Weights of a small transformer language model.
Architecture: RMSNorm after each block, rotary positions, no biases in attention or MLP, untied embeddings.
Training: a variant of Muon for these matrices, 887M tokens.
MLP neurons of a small language model. Each row is named by its layer, matrix (gate and up: input weights; down: output weights) and neuron, and shows model dimensions 272-367. Each number is 128 + 32 x the weight over its row's rms, rounded and kept within 0 to 255. Numbers have three digits each. A neuron's up and down rows have the sign that makes its largest values positive.
Before each neuron's rows, "raises" lists the tokens whose logits its output raises most directly, leaving later layers aside.

raises: "orer", " Champion", " instruct", " coordinator", "eman"
L6.gate85:067124176099069179116166127114147092090136147077138139107111138129158078140134121099145140160113184108092110062133057169153134109148128144133146052139155129120145138146156091181181174165128109188129113139130122125152179078125110131141178146116154113079111086169148178104148068155076183159
L6.up85:125101185122068128140106191123140091149099078134084152027143070125134099138128158120174128133139150176139168113103082112105021111128169096127139072108159178081204117059167177122134132185099133150157144098117094073140175137149087109101176162129114094147142083115104112164157169146120087133
L6.down85:154131164084100188115094120096113168109119151161147167127095191123168129133113122096106109145146108118148117089134116164160112124114094132117115082119144093154185126153157060143173194126125111137134128139137159146151117100205133140119189104160093109076160115151129133083135097149093155154

raises: ";", " -", " (", ".", " compared"
L6.gate771:155136175108134112153114091177147153160108112094092114149114115153128183135158059174107135155170111127082131106108165100121120129083059151123132175145149139166153111134107076112123182172186176100149149096121135220106157122075091198129145098140126149124168120080134111150115105079095098101
L6.up771:138170138123103117076119109162124104158072082123119123163152092065124161137142087150146085127167124053091132148079122062075104131114124115107135182137155136098170135114163104131149155168116148106095186141133089174135191114033112184136132122146152122087112125130143081171091119097147054111
L6.down771:145120182107130143129142082137147172123137149100067091083130072121122086156114067081183115086170118130120104140138155109164071140150069212185160107124121100075111092146126145104176146086112133164086127104078148136110130155081131082108100119117104099118162151184197135153119136165118150093

raises: "oll", "ull", "ovich", "ova", "idd"
L6.gate813:118128174132146109131076176132085128077114172156118107138157157156106153110203143092099114175167097109072153129056133178121093096191135123135109140122150150086122092129094096126126131150110171174088102151134107135143168108156196117193157164094144156057158143113146170140152103132112143122
L6.up813:093125110166138154117163109134114056147109131128170066118175174118139071156213166107136049159144066166150141149127115198060142085134111093141132119109129139117176129116097178158160102144081117182089142061140134091117127216169166147145077098074115147098204172102175141173091150102141104126
L6.down813:147154195098140068106163122086086114143134126154142109116140101045128115123098157129111146099131113102128107051138136101118157145137189106150087113084154154099120092103143157154133149123218174155143170096120121113099085129146176084077160082151153200098057099056113132099131131093132138088

raises: "ole", "orth", "ğ", "zz", "ft"
L6.gate431:099085149076120066137177155117107153112078107094124167108086133102124180146081130187117123119120104125125142192160137086187146086108116102129115112174112194100120111106090120109132144153166168163079080089104123137152202161080147127125112123129119172120132148157074138170130154155108145169
L6.up431:175183144108074128136127095152141072111087162083135158098175117129072119128149123157191139154145149149115148130163118125125146094129134098155139143064149153079138122056151149134162201096151136134116140157122113134174170085139148131160115131120135126136104173128086095100159136096124072140
L6.down431:095115208083119134156106145125167202086079136157115107116156084120135202111102109175109084101086157161151132145124182114124136107106130112090143125133133153064174049122132057085099177067101114105127094155097099149104092136097175142105143125130099136085091151162120144121114159144109141150

raises: "0", "1", "2", "3", " Trophy"
L6.gate932:112076154139135088087126153168148161147099133107092086087154199173084114148133195108155109121133074145146179160062120155098129144153096128106153174086111150110119115158148127082085140099101123090092096167127134109141181106149110128136110135098116161105127118124138120152133172181154112146
L6.up932:109128136077112127131055126098081117130120198130108132144106123081187126088162102119062166135053073167135151173146080152133129129156100106103145145097119157149128108117154208159145177078127139154141136142136082121113070151155131126077130158165144153098079132106127134097105152150071084129
L6.down932:133100108181106193108120128131073150151060113122146134127087069165144166131142133147145065149117141101134132132155110142129119093159113129122048164076139146158207105169113138166106173171126128081134131145172078199153137166131110065103134133121134076186163141110083161152157116137166131112

raises: " dates", " runs", " own", " last", " plays"
L6.gate1425:049172111071073116077121040136164121142164158097059115140135143145113137148131153144114138084129132098144194138156123079098148118196150119131137098183140106150041170090153101115124123087179150097121162108120139107172206157145158172191100144088160093102117190148071112087146112144134096094
L6.up1425:174109141122120146083115109150176160074224121146112108183058122186165164084154083137195114067154106047138103071175163136098179097083126143175100136097111117135145207118136112139089101121092132117116131059127168099102120138113109153148168074102235137154132150052094130126140095167147183086
L6.down1425:112081144123129131113103093106112108150152110091133129131114157200135085080156102121140094131083133155116156158181101092150105116121148133113133145130103087133123136109127137144116121119082130042168106115145122153139067163168137077179211139137120153096136130068082160107160126094127125076

raises: "hetic", "hes", "osed", "ody", "het"
L3.gate167:070145138119112194093173124049176098059090153147128140125133164112186130080098126102118150128086119176173131125126080130175101072114162115098092154123194149118124084081138128166157170111147086156181125119109059070156122118131115136130182116152077157157173102143182187174102147116080124125
L3.up167:185048109184092140069107166099112077187048080083083089108058099136133123069124128148094108121177110157069128094127133122095193110133158120151118132086134166113155110113100166200095158155136132093150113090108161084151174117100094113159128130178132119120182144130189165153143094109093138137
L3.down167:165121142109128134129172170149130129104096110120113152101122138183121118139082113179107102121149081164119140119134123091131119109125113133088195142161139108094097137142127138132108135105108132113189122108112154102119137122153076134094201121121147055175088077150083061147136065145134116102

raises: "94", "91", "92", "93", "86"
L6.gate942:132089147137126155120197140164077115181060114115126149120134082122145127066147127075129127066147140144118123170135131101127135131121145131172161067160141124144142102133095133176073135172175116148074161185170144106117162143146157123072130153104164183145144109150123108152157150161114099144
L6.up942:074154112146101116157118126189101118142093148131121115109170128157118148112173145123118108136147186157136106145165122151132181133107146158087101183150145029174158146109153185146082212171097144127099100144129142125117110148109145133084137134116074129118130097109157068138164106093124156121
L6.down942:087168115178013139118163168132156097162127148141134122114180167125076111134116142156176129105170090138130128126125121139071153136070134148088145129153098080073104135065150086113148123197088110097149144130086148139093117134200105113167049119104129149128087133098122119105145108101122139107

raises: " he", " He", "Biography", "He", " Born"
L6.gate692:119078111127158173172111110087118116122165143151157110126084113128148127124103101143103167050122070157166091051125126124133168113156098131156150087106086110099119171162075115114090104139150117122086135126176178152173124125146168155112171143175192153181117139068153204059129131112069138166
L6.up692:146098144140138093130010081138132091104139125094137080054181123135105177130153141109163044142104134171093113097154101184077081120112147103137153157096164202092126130111134075164114188123094118124157181097153127103017158095180098106142109131126141182128126119058115084109078157124173123077
L6.down692:122201095189186140100170146075142114135183161127112097090131079116123147149121120140126072057157129099158155126123096153111131126144082121173133125098148110116062137052120098178104124152086114152130111110149141151102087112152144142085139147136165183162136103147170137106152127139171114190

raises: "apes", "ame", "ames", "al", "amed"
L6.gate1315:115101091123165140139090089128116101134132158079178113147097133142069113096175158126070102125135084161144177147152126103124112164132135165110108105152119118095102161133049079109115144161121101106139117161167165145105209097142165131167113113095096154133125115119091167099145123186137159128
L6.up1315:146139147146149184176098105148071138129119060145137124150121114159102168121181200104128140142142142063048116107096053135076155094121129137140150101081138141076112205125111134124131130130155078074128068113092157124078088104111153142190112092082103218164143147170117097183099133177109129136
L6.down1315:166076076129115095090087143117196148142140092156150186138120141127116149122197146114188118118149147151171122127106144126170105108098116184127143078093147103060129114126159124118162159148176082141108132122116078147164110115147137147087107134141134144122107084113103179117113159127135156194